config.toml
d_model = 160
n_head = 2
positions = "learned"
qk_norm = true
attn_scale = 0.178
bias = "all"
optimizer = "adamw"
lr = 0.0015
seq_len = 256
MLP neurons of a small language model. Each row is named by its layer, matrix (up: input weights) and neuron, and shows model dimensions 16-111. Each number is 500 + 50 x the weight over its row's rms, rounded and kept within 0 to 999. Numbers have three digits each.
After each neuron's rows, "fires after" lists the tokens most often just before its 100 highest values on Wikipedia text that the model never trained on.

L8.up681:458547506548479502528481384545594504498567586435497483498505499443510406485459421472509569467546492515467461521508504506532445523562519534502366500522498442523450539489521503443580516490451505492485488364585462540478498499550478512377487483452459502482464546507482532525510479524480426586
fires after: " |", "-", ":", " Party", "=="

L9.up562:508618435444445512505443462464585460476544558460570520547510547451531529510546463565512535484454489484439495537448557576477540485456466493518550510511541467467518580413523429513523513476481534479574530408388611419424534592518545489467462499508464544579471403495475579529473543467514364431
fires after: " |", ".", ";", ":", ","

L8.up5:501581530545535515548499486535540444528450455512539535469451510526496587511530591604616540495470420529578502486488402519477431435431489495454499475438558469469449508469518414478524442476486511493453492560398508443569437500493535448536540546491478507584502567475559524534488500458474464476
fires after: " S", " A", " ", " H", " T", " W"

L8.up793:470585535567519483427525446534488443569476457524558458495519543536466462573524499495489596515462548543464480499507549422494509576487433456512487531560522442530446501409542375516535451489439469548420556424603495516501373542484448506541527464476475495512440464479506463436484590521483407489
fires after: "\n", ")\n", ";\n"

L8.up743:517513488480569398531461466458472561444467621506489447525515518491487458451520405398572562498457584571433474495609525516527556480561562538527550516534506460421502556476482467483433426490496499505513512451424552479434415600548522536457519506469554578480498505534415569443529480527594573481
fires after: "."

L8.up519:584516539512537465540462555489501557532450550448530409554481524404471584470518533466501503551482478498486500575443486526457419421528465563520471487607599419574466503470582463433530515500481510536433463455458512481472528421560562466454497512524445577525556452522479509453531496499514442463
fires after: " (", " \"", "\n"

L4.up140:496535489530490512459497427595440521461476429535509495587522546486365467404440460475563516472463475577467435520584629433451514557533494489594521523535484467534529565520498545458355509511498584536489492392493596481377463518538570482507536504503502441524448498468431485470531543528449572425
fires after: "\n", "|", ".\n\n", "\n\n"

L8.up782:475485509515489479497427530568535582502540455487482457537452522450479430579530514544532550455503621438441520489508427544591475419397438522510489465445546511438447487467554473530429574442487523579471489481599532525405444548455517575503549505438511505502505517505517522554542504513480513544
fires after: "1", "2", "3", "6", "0", "8"

L9.up903:548546529520438462507523585603494462514507567546497486515492452503530560543525517510470524509492479485551434544502504565478483399552526558550461520422575506437621533563512362473540494502487466481598455524462469463435575492437549505415494476454451492487479481481551564526469465408572413506
fires after: " |", " d", ".", ";"

L8.up550:622562448465459548450562438457407485633573588458530443616516539506530444494477433437433485472471507559410506452465546465577494492469618566419471432471494494524578504482515484470475507415498484446560495427453520568562466502513551566473500597543507510512462545492492446461436581461499491483
fires after: ".", ",", " to", " wh", " rev"

L8.up144:502543495573507502373413398589420512560474439581563511465499442558453483506427486505563473512499465511511553506590579441437490462605509527510467504500502496517545574501526559416505519411457549483478467430548572391559532492464557530382505484507454437459515551423474577483525471477518461548
fires after: "-", " •"

L8.up110:471542508485437440594484560625469438444486625505527482520586512472465433538467575531518576488396435526536516494533605502456448522524501475568469490516454614566518621405505481385508455472502504506493485460476550482511493563485489536458487524479433457581559496443568556489557496526535453510
fires after: "\n", "1", "2", " |\n", ":\n", "'\n"

L9.up263:500562570559514502495421462537526482453552575552477485515474473518489466570470510500516600544499457551399491482526529445514534370437561527487425489487519510483443506445572499525514475467452542503512478371580565484477419471543590497437505517394396409484430569469486515510524479553535478491
fires after: "-", ".", "==", " (", " |", ":"

L8.up818:413577477464374480527443419492591526463539502555479501487413472427521488566594524599463607479495522465386444474406536506574515544490439509591440546532526515485496468554593507544445485460488524442467528479531519461408509527558562573414535497453510541476533491453547551510488431450511486514
fires after: "5", "4", "3", "2", "0", "1"

L9.up750:461529582419507540488495503458510390480469501517502407481486499443491533512493504476496530511470558467338509371536520402604476492418449493510416518495498484478528557494529477568577484438415514540463490502559471420535525481565514563484477526491494540499640469469528460513456507544526510428
fires after: "\n", ")\n", " S"

L8.up655:436616443518456433587469465487473505439566567500473431581519658419502533496516545564544564474432554445474503425558498564532569488487440510473621486428433528485509507423509453496479489496493520497549515477436567482496511529515532527544483507423521498468591464493524545472523498415475451447
fires after: ":", " ", "3", "4", "5"

L9.up270:502472542548446567486410597474543518502525473546536523540535475462482450431509479553470556477454577449492497507513511536598457499407390577446466459567531516491509517546494447484495471411477511471509511354554536496424451589405499496503491502421488486493555515525538548520542496463548531484
fires after: "0", "1", "2"

L9.up901:518605460444452542494482532531582467483580561432507460493522608473462520460556486456469556586511470378465424584424447463528438421549513520556493474504495515518537603440504422425481508471548591438460550466465489469516389485616541445526425467465499565558526473543471543573431541450478499493
fires after: "1", "2", "6", "3", "0", "5"

L8.up252:597537557515324510439501547611538531558498592569545515450614574563505468419513556527427477437540577505496499550505482512428528458484581473561442494521493506474541551561547418439544517412515558514507480401501513434367583520469564521450516561522444469486497529450548513544472481453537466445
fires after: " |", ";", " on", ":"

L4.up84:485499468495378521553508541549570493440557518469500431506540431442496458546553484558603628468490538409451505357473466497587569524468394452456492499481491550487525436626509534527448451453506468468528504449458523495404552573495479522485453489505515565508506462529519536552549499536547474465
fires after: "0", "1", "3", "6", "8", "2"

L9.up71:481545582451480503523503540552472537551549474459513404562563461543380514452563446505500553488459481395583470538516529590474434443517448495510501534579567530521498547534562550506576512431465516512553403454475462416469494558464590455452479484412428542490473548521543492539538472423525579489
fires after: "2", "1", "0"

L8.up877:473505512479485493451518556507506486589439451481591486611552516534477501475563453472595535564441464542502558542467602520416504497490412474467498466524524406576516595523487458473561536525412549504484503389511537485493399537477543426423520448537420523536541353422470548510496531435484490506
fires after: " In", "In", " (", "\n"

L8.up134:557601574594527557513507486499512529503425544634533422507508429549465532532518443504565514351494532503452500447455532486466512401495472515454490459445508525462509610501504438545441455517521433505493480497508532401497430564408536429471530607505404481468495407549514525422482525554473530490
fires after: ",", " in", "In", " In", " January", " December"

L9.up150:548508580511467508417442460556470445498483519572573554486476559567420573431541508499474530479495418395457535517561576407431493430570514477540446561438444493508579535478529498468468499458517486511526443489496490414460458561475520487434505555534473582484491474462552617484532505451568480533
fires after: "-", " ("

L8.up223:542507583484452509498504506525558450511555553492572421612459438433462498540573545503555503476493542482468558487493528494510485515409507444449447436518594443468523480544535543456507449484401492535470474502539525469492533490500471442488470494474508620553511439396543497492443607584497427482
fires after: "\n\n", " |\n", ")\n\n", " |\n\n"

L9.up293:535552509593422445448519491533579471453487469459539540558504470555496553435563499460530514528370527509537425537440575499412480465527504535442557507568483385502507557508516395524436510504506532446475456447548430565505451603490475539520451591455463534486522404448384596506545537501505531577
fires after: " |", "|", ".", " The", " first", "H"

L8.up111:509483454476511543511481605508512563448536516561501462472556527526375410505559531529531519456417584458477540407466391484486539476499485512556451507592480486518465570484495523479572558514497472559419507415501525396536542499517502421594434518512419429469446535492530526576494510517546599518
fires after: "1", "2", "0", "–", "9"

L8.up410:509597468621391532495516492535488501469544496494600488557399537447500496561509535409507607578497469506535434528449480564470509519506456483551480527519567465536548515422516504507471548469471536467492428465457505517450454632513484511449575496369540571546431434489522555475556516547564505493
fires after: " |", "|", " "

L8.up122:599490416469496483534505553577443557473438582459606525533470508526424577543516540533496588533451449460438522529427497415434541519538469617537512460459436448488561416559597507465506517430517445416443520501594495460461499505463519478459476534437401522577493513469563505404542456471499540473
fires after: " is", "1", " an", " was", " ", " a"

L9.up669:491497559463538443519536338584481517551496531479524457525516575504428512508464395428547571445532491506460484474477502465501508532499429491549534482585426465530493491433498549495499543495496536486486452444589442510574429508560496435422482532461513519514445473473489460460469540527509457540
fires after: "–", "-", " ", "/", " c"

L4.up28:469483538536489497572434509486534420464446504531486489520530574463413591418506491566480546446476445527537464538452441450460570448540470506519478412582422543546572576483495471535516502425398522497468513512525494496563502555519588491566477627545541559522459526469537585559469565443541407496
fires after: " ", " |"

L4.up31:589527473554553481528466562472464446532506530541520469452453475477450433571433534451555432415490526530370559453510437460534467516487507551580483505491483495500568606463554520484536562515506535530469491405512504343526478584574503435459442512504453467507530412519471490476537507530536539457
fires after: "\n", " (", "==", ".\n\n", "\n\n", "==="

L8.up702:466557453411469484587407508477515570449494457503491413512521583350436576471527527501508578456467498408489541471432503587554483444433481554613441488454481524480476535579496500510509534522519522484491482550592458441516542560518510440542481528500396453489525552505533554517465594457464544600
fires after: "1", "2", "0", "9", "8"

L8.up675:450540393460410525595455505492560486425531478519516492465515506494495540560488471530460555554435428510467562543446458566501575411511551511575517437498496497508505509499513544471462424487433541533495457482510470463561478531548472497487519541490462521490479429505550517591492447524483578444
fires after: "1", " ", " s", "2"

L8.up257:445530544549399484512501449508592477519465494534628474539468483517473375541500482395537568471528473537528447509469563411451481482448521475505531472579551505512525457427491387496458472485548573398500474421463499445573494645505530508518520499493480618562491478420514518445510508515578548456
fires after: " ", "4", " |", "5", "8", "1"

L4.up110:466464450501478453562439438539553486449536496472477393585593533479438460507488508527526570469515476466433492302550424516560620524512496486500604527510439543533513537552512497476368532472460508494525497455470573458419511529493543601518507513482553528484452508543554558604522548463476560464
fires after: "0", "2", "9", "7", "."

L8.up844:430486473504536483540538468499520509436497593454494520414517516462434521528427388451521579432453386516451525536525561471437616539584539634532431450594364472549507463492542480471547454407377543466455476473531548434460490577537482426461436487510451567426484571495479498477600501482526434441
fires after: "-", "1", "'\n", " "

L9.up758:519513478480433455493382450501482428481551476575549393566578498513434368514543440486407563558505577544457447416538542471522517522513519448554483517545497523536488480450572509517483475482480516513480504418516535506422461553526511492541500434469515563499481487536503530613519486536457447454
fires after: ".", "7", "2", "3", "5"

L9.up632:518508511449455546462495530444477540599461509496549460413512551456488552491594477511500509443479444444479539525475521554454466474514549505497474434519601514441592511469507518467463545514464521504476460525529599410608531533477515558495411490465457446464569581501558632589513510382481534517
fires after: "3", "4", "2", "5", "1", " fe"

L8.up938:491500593568523486397501437513479441487510538531569610482547517445467532443486448539555559471510435457468448577538579495418441464493524540451470506541479501531577508454493441500563518465454504514541454524541524427579434472503498501496474601483454397497435537437463616537542504486559486401
fires after: "-", "\n", ")\n"

L8.up641:541505479570506459473525514519467453523505508511553418568486489566417517449407490547546464506432562432527500519555549512423552499458402560498498463641520441518461474421478417492508482515471435559506538391493627519532484487522457476553387578531415496547454505489506532504440574485510536465
fires after: "\n", "==\n", ")\n", " ==\n", "===\n", ".\n"

L9.up589:597575417585427477491484374559595526480453510459549462515485551527450417484465440427529482443496498520494585506496512497524494558566534381497494472491500511528577507527518522510546495421503523461472469316509615457463492527488484520516567449457425529527442497449489561480472465469547456530
fires after: "-", ".", "==", ".\n\n"

L9.up39:464479550619525561501498484489466513598386530503524510461551480553521556438551435455511526537481418545477407494520530505449556379489481471469535379520548561450576491517520476510453526507498485544459507387524538439565519510454450444461405435464418524567547467481513525502466524530494525470
fires after: "|", "-", " ", ",", " the", " January"

L9.up35:472510465503486564509513556546531522497447485505512519490632529405525465554470427517557537450375444549497478485509548545510552470427450534436546366568529516416494525522536507467506447433492559546525387501448573480478461514398457542499434494400491530562582492485549502479574583478512513497
fires after: "2", "1", " ", "9"

L9.up292:463508543572449454471523383570511489498445469516570505547634448410452504469447556422457544519455450436489530509610565521496463535490526483433557492552385481537477463502514483469475567423494514576522512457623649426484509518407471487469494508560464501464576509550494547614533515556463501550
fires after: "-", "\n", "R", " E"

L9.up806:520571520458449564567462526549514532508458494518474461544516470494555596467513439576607487574532391539545533460489591488503565422484485501572524438523501490446577485495485566526491472494393486530532427536524563415580456448387506504577560516445520461414497440433533522522554423556551478631
fires after: " E", " L", " C", "S", " l", " H"

L8.up959:512623494570452457385485584615543414511385505530557445601462535541518620501457536518576489494506443571465486463512563395436506492460478515440443428518505398513486411517522426431434518492466458530431505525480529461496464464436491511484573466496496471547561506495578457540510482535574552595
fires after: " E", " A", " I", " P", " C", " S"

L8.up56:499596588463519506576472537546571464465539559445513453567474518518515506468521532533507493527522461400525518455466578453581465520463467453533454463416542434512475540485516521384436598427411510525425499411563546525442520497439507508450512458468524565570499399503451506566388529554531531594
fires after: "\n\n", ")\n\n", " I", " |\n\n"

L4.up51:493567475589476425484505538581469449555432509528553452611428510472490539499487464495600554494511485500457441555470531427426469433466462544419510407582471435492582565471490510553541496504405529498486473444572527447543507476620543480475453510490516534539465432444494490442508588468481446467
fires after: " |", "\n", " \"", " "

L8.up234:583581462459391483447500513547472501491441528446550510596542454541513537495599477543466518498484550479526489529456451569452480477409521470504586507560570451521520583419516489454464487438545457499532488406453620440422614534478559506460497479480520406544579445545543601554470490419525454410
fires after: " |", ";", ".", ":"

L2.up445:475544511501539517533364432550448466554468542524517453552452460434428594464552541510495543480517522406507387499541454505483457504503534512532448490547559381488622522517553413482514506496450482544527425505529514489408571522501478534575410420536503489625544554401527570441529565604480536578
fires after: " |", "-", "|", " Time"

L9.up186:528573479469416435437473566473543498524560486566517491502485428442454498511467451503652502499453438484521549429475511498480478476551469584492539484474461530494507617553501497437387576490567544463485503501489488366531517592527613532481448452569380508477533397489523548502498526535460550582
fires after: "1", "2", " In", " in", "–"

L8.up894:449578547570473480445531525531476502467548489485501524528509577407497533422540473561570479508460473420546474575529438463411426451520433599558422418546406513495534514466554504447497486413502510519498510457540485507541538518609567461548505479442444548460482500482514609603493437445482498488
fires after: "2", "0", "1", "3", "5", " at"

L8.up429:459502477605476485495514428450587431516514523535519522396481591464522498523624467542485525518502525454561434436463459518553615492507510472570519539550533544454481521445511397511460645440499524458482515494529491464467444483504493464495477565450423445548593439404460500535499561547540552514
fires after: " |\n", "|---|---|---|---", " Gold", " Silver"

L9.up141:553568453445456466577522510469497447422463490487520412367587501528496535532465426565556570451520477529526558449438518491560555463462464459455451413534473509422544468548548560551480506510552495587487461458542494472608535575513492475504448454472440423524469481550574502568494474545439451517
fires after: "1"

L8.up543:444528482501423515527443538561491549493554433474512437573555465486499547471433504577533565490415513419496510534557477546514475415447428560605435465520489521496499567552525498522435618456489535549466520415501574513519451637535484505488518526516439427500515596492464491493462471544516546579
fires after: "0"

L9.up9:504571492461410408500493495500425471555602537573588435534484407493506481536577461573483501489473391481550564505570475554601494464534594468517439450481530539496491504489561488429492511520480483510564480542492534437487451502401510522534488548454457476509499496520529540559504430453464485450
fires after: "3", "2", "4", "5", "1", " O"

L8.up271:493579470488491379520425434463532522466552609546511389556465573426477401515496439454492540445510485558414477503561552452481548465515563504462525528519459460470508457446527495496449475497530482484471529453505508510552459627517558535503434526494510581448570398482549496535553586433554469437
fires after: ".", ","

L8.up939:489571484484466419480525496487586449483568540544531366423448534557422552475537388531522570455462450570548434460570565497432487530549468567532521424582483547563472599451555478466457391428544454499462492430535505427507541528539523483487542505506544452492482578509527530442481534422474462492
fires after: "-", "–", " ", " ("

L9.up503:522512507479546602561441579570516490519494449457520446479550465458404517438420498541576506389490519467524498449495496517472478475536569486537550472519469493527497538538553433528546519481476487505471535492487591497434486502511490496527443494484414467497525492484541506490490521565507585566
fires after: "-", " |", "|", "==", "A", " E"

L8.up660:487525680525455556594462447515558496427430501455541535471550529518457469514457460596540549377516515576406444499550525459419501523481492469580401472593539521503466458541520520464624495458459470501515525493544474348571434488484523453477495498534437440463510524448539475501490464519502458472
fires after: "-", " under", " "

L9.up1:489503492554485554515494577523515434445447450532496548445508625416448510433498481489492681477518414568532457468520440472460490524522554589548524476464429581546485537461514382476492407476491530569442479401564583418502485523490532539418435544538487494455526451490466579528459572411548470518
fires after: "–", " ", " |", ":"

L3.up152:457512522509567435511531520491482463541531510565467492526498456493494538627556521531522442478517623484449505408411476399576542501461405523580512517578482503524583509646505519454495487492456374558478522512487497522494480504540532561549489485484457440507481479450494493532511571543486458478
fires after: " |\n", "\n", "===\n\n", "==\n\n", ".\n\n", ".\n"

L8.up102:511509486490483546543544523490531479452582414458523469521591504390403523518449372531625525509495496481478535488454507473542597483458530506551456475461441510499420564562551539514511576484537504479487419382536496455560516553507551563544361507455475561490467481509585638567541443497500525492
fires after: "1", "2", " ", "–", " under", " until"

L8.up299:474493499533480453529558557532557458527542448529478460510525520489482532497547516507460427453438516459426466495450474532581519439434484520586522419522459478532527531510440536521496485521486430501539557532428568502478509547480570580525418489492327525593493441393568446496491545503477462465
fires after: " |\n"

L8.up872:556474475551535484573522560520514386463493545483554450531574500464424494514438424571554555507445425591529512419491571464466576564508536534502580426514460515485573558508540545423427555492507471496523414418515483411574615479492485522449400530526405471547476551498552531460461505447478493528
fires after: "–", " ", "-"

L3.up203:482604529486521507562508508510467438485585505485545440484466432433482536427489559560495541512474487528523519484497576451545495529608494517536476469478450442476534528530581556387489465459446539497467433438541520482453524471441517452535360483518507517504495453421514533496480628524478423566
fires after: " |\n", "\n\n", "\n", "===\n\n", "|---|---|---|---|---|---|\n"

L9.up581:416555519511460529443546495525542470619453557546551560517575465447494525538463408479619515484506491560531576494488526473527461486456478539531504525527525506478566613537514479508546508454512477502436427436503440419418486544462582575577552544431448530493453563491507556484472470460519508532
fires after: "2", " In", " in", " of", " Con", "In"

L4.up231:583466494497450467512476566578499567582557486519473452540488505385432350456475459507601474391521460428499534450470457516496501448401444522499484487455464544458497509562526557476550509512552549526529502425537531497415432581436529444444436576445492538473493571533499496531582490430483499565
fires after: "3", "0", "1", "8", "2", "5"

L3.up356:448449436469535529586431484521536537487543553455502395440578500470499502449441472543472540434476499599481475425550510642478550478481510495459660502582456528493593532470525546480476466473475494552484492399488551513509416562434495607472512469373486465517519564512539547441531566550480477470
fires after: "0", "1", "2", " ", "4"

L9.up936:479589536509445514515478452556494517518552507521511475443565463467487464548398497530523565489530441557454490557540516476527495430504539470577425493489464485508623556520548547445567464529457498518472444449513524504515423521475569523419443586466424432514553570447578494505540442514483494482
fires after: " |", "-", " V", " F"

L8.up811:542639501487551488479506484515543442495519588606493499515470445526359545480469418506592552476485452619510486386471482470446487438477534548487529442542469524494475640499533500375439508493513456477513434529497495368539483503503499457488488489536472449515490499470513559439441498497506440538
fires after: " ", "–"

L9.up511:535472512466473472577463474548454580462517423491486409520603500498482562517562480545603626528517613492519558517481425523544472495432356620475390500519533501439467487563543441548410510431509513498404490448615492483427486569545537511469491537474544507484510602550480492572532505512508532527
fires after: "9", "0", "2", "8", "1"

L9.up703:511492524569480475419535467520448435610505557504573423552481554498427573503504416485524619533415542560479548575448577455531541414492449518435560472541525402503604521452496417567538487507477520564497479466497432465502557480402536488540502563435465562498526431453518522541509565516441446460
fires after: "|", "\n", " (", " |", "-"

L8.up799:499566475508477570572518544453637356452466539477528435491456518479461539466458428541618542511454455538486541508481526415488492387500470514492492467509466469553621559572542512501517500491492524580483501476457507471579527491524512492432378537478432501498499411539496583480427508530474480478
fires after: "2", "1", " ", "–"

L8.up209:470492596514481490510492465566440521532448510553546465620451458473381587439470551517563427493468529479469490538541539382468474526563492521548525542630514452486557542570515539514527519500494453522463462435510512496455427523537474440470465474416478480578430506464551490478525609576452478594
fires after: "\n", "===\n\n", "==\n\n", ".\n\n", "A", ")\n"

L8.up958:478513512530497464480510410499401495489486540549528483540592543527464432502472550537479527497479509414478450566579488522499543473554532507464523430560481487489532538505535497488468534485467525521463523498535617505534570489481513445506501421474380414501530553467552565474465529480539556481
fires after: " |", "-", "==", "\n", " (", " Att"

L9.up259:474535546478511523536557576550510566548454471472548469564540486476437528526545430405565500543479537503401569548531457397488540509375392572539485474488489483521513562505537454452545446487550528457493451448500437440519377604372494512541481505526445498508480463502449476547618538468457494427
fires after: "1", "0", "8", "2", "7", "5"

L9.up461:575490592622516590445500416547459525552517464522592440527544509506500546431455504519534546469504507499488498537519538487506513433469386503471508409551508476473639553491552496516449501468478536555490465356544474502520560558477451490456560527520432472521483554511505543536447432480477444499
fires after: "|", ",", " January", "-", " February", " October"

L8.up471:573525573498505520499514450500477473514450495525542553477562472529450547443502465433627531501487491515552539499458488424428496414509511529482553390571476494499484611528517497415537504530506402475493416444609499405572497485521444457420470536491403462542484474510511588447407567523502421589
fires after: " "

L9.up908:497502483461485532540487526488541507482474520616508463553517483470458502511440460499555534463412394469494540472503434547482570403457499532527420511583449538499537583594504508497423463431555437483528476434583504415550546575523514473573427554500438490458455553539541624576488622532504514470
fires after: "1", "2", "9", " ", "0"

L8.up90:399607546499500482466456436516527468505422550500519406603497526616447484482559450511488555463541430477473391544565521420469522598566568562475457459548473434536548500502519413457483582467524460536453525473586500523470468519551490474484508549526463476513478543501527553387452485415479491555
fires after: "-", "==", " (", "===", " |"

L8.up470:539473561514435473498521404533501429487510488565534433488566569370532398472480505478463549461510474472432471431458507458578502463503634502488437546494510518515613458553585521508507509513516478479486486481591497556474511465506555582524516496493537530497410513365512448491565566508466430513
fires after: "′", "5", "2", "4", "3", "7"

L4.up95:510471596550427447570436463507437448520478597494505557504541446523451397434489482457492559527447493578487526549620568614553482488594525535549526496532510467512493452475550492455531495487481505563540452405570636517503521556498491469505501467516479495519545497488469511539459493566522539503
fires after: "\n", "==", "===", "\n\n", " Play", "-"

L9.up572:519477511494409393555524564516555517504512503504611440548448514465503509482498471521531568490501443390436410528462518465557556461535445503631467531530553501530483508447498460550451563426533436482451485512536621524510437600536485538496487430503386458542519446340542544496498480451477504554
fires after: " |\n", "\n", "|---|---|---|---|---|---|\n"

L9.up243:558533518556365443561461454495527545472437508473557355505535486526465449425490545482593542456506461504564565505478562443512530489648523507529503458601448471491508464514538552451501528440465506541587476471526559495425409537502528453499408434509546549569477526430574524524565551590516451492
fires after: "==", "D", "R", "-", " V", "V"

L8.up890:535501489497538566503480571511471489519481478525636571538495603479486467449475441423527525492465549556447536436503516581477475495430512537496547467501525448464474538531506463471559522484477526525504403437506555398558414511435612532489506471456491556541519548439576481454434553518444505575
fires after: " ", " In", "In", " At"

L8.up167:430513504499496477510545534557516570567498587509504431444533552433490501520531563541501481447510576527510496485499510454519618445445472556554494517492436477526452495473475481522495483502521484464508503533455517481455585556482563618516452457479348499580462513403548477473535534477505451451
fires after: " |\n"

L2.up103:457542486511460421579506504567483500492479555536522414434493505531411479464528524628500547466388470440521472497474516475505563445576460537541554493568483521483567518533472549551501494464464413534476505531502551462476571483609599585575420501497393487501467540464546520463498564374470484484
fires after: " |\n", "1", "\n"

L8.up555:489475464506505556558449546598503500473455467498573527452564466484429526569536445641549557452376450528474539401548493582459529484490494455492483465494494518466521573591490477505495555499457499480500361421534581435514556478460580568500465572478447599504545580550520597470529620502464506542
fires after: " ", "2", "1", "3"

L9.up480:527540519476466560500492460504485496491575518533510464525537502480422534408511527522573509532486423431415553565509482549475435445494537460478303411661456551496583476514502528484498547434464497473507507521497494423491533542536509526455362465432501464475468511527560524578525448475522478506
fires after: "1", "2", "3", "4"

L9.up327:526508496490498536498479522546630451546457533473559529578428495472511481494574480556486513383405567594456493541477527423362479481433515511496490514609470531511578581446545456450534562450516412499495508502464521467509508710449538512488534493494377562489552493393538564503518477506499426442
fires after: " |"

L8.up609:546531563491442506486495545515513466444524538483575388593506577456464440522438530482477537401486461455418486509472536535537479428434525472561496497571603454517449520563523530479553536492427511532494503442602467478461446459482533424426530500401494509483495507460527508521369442616503463497
fires after: ".\n\n", "\n\n", ")\n\n", " zone"

L9.up201:594537495531454542428467494470440568608609394502554456565470512486490579421480506441452527512439484445517445564487506458519483488520576461527518459486529458563461522468538518448546529498452588451517511466513490466470428538579484520511485469467591550517445362403496522613493528443494535462
fires after: " the", " The", "The", " average", " |"

L8.up39:529515515487502522476491513435492556575503441513529443505555504477472504600478398603479488454425368554455597489489614580526498496532459497505449372568492520505588537492530503449450537494516553527477466436478556487485508540484445488474406495391531549467496491480502557551566463468499537484
fires after: " No", "1", "2", "3"

L8.up932:517489550529450535413514554575504526592591498514475470527405524507467533529511541549581603492532555487409486519531449424615507434366540524475468496494594461429479491495554439569543493447449538519522509444464510497394512495439507519473462480456534456505487582479437507560508466524527389569
fires after: "8", "3", "9", "2", "6", "″N"

L8.up187:521498463495523490539455445550564400472517444525500454507453492337462382572438478489490603482494558468434497404558527487577524513447504546604532520445502492500511498446533450532518530497506566497465497484496558423418433484490561545529471498524510519508517454524507463446468579461551545505
fires after: ",", "3", "6", "7"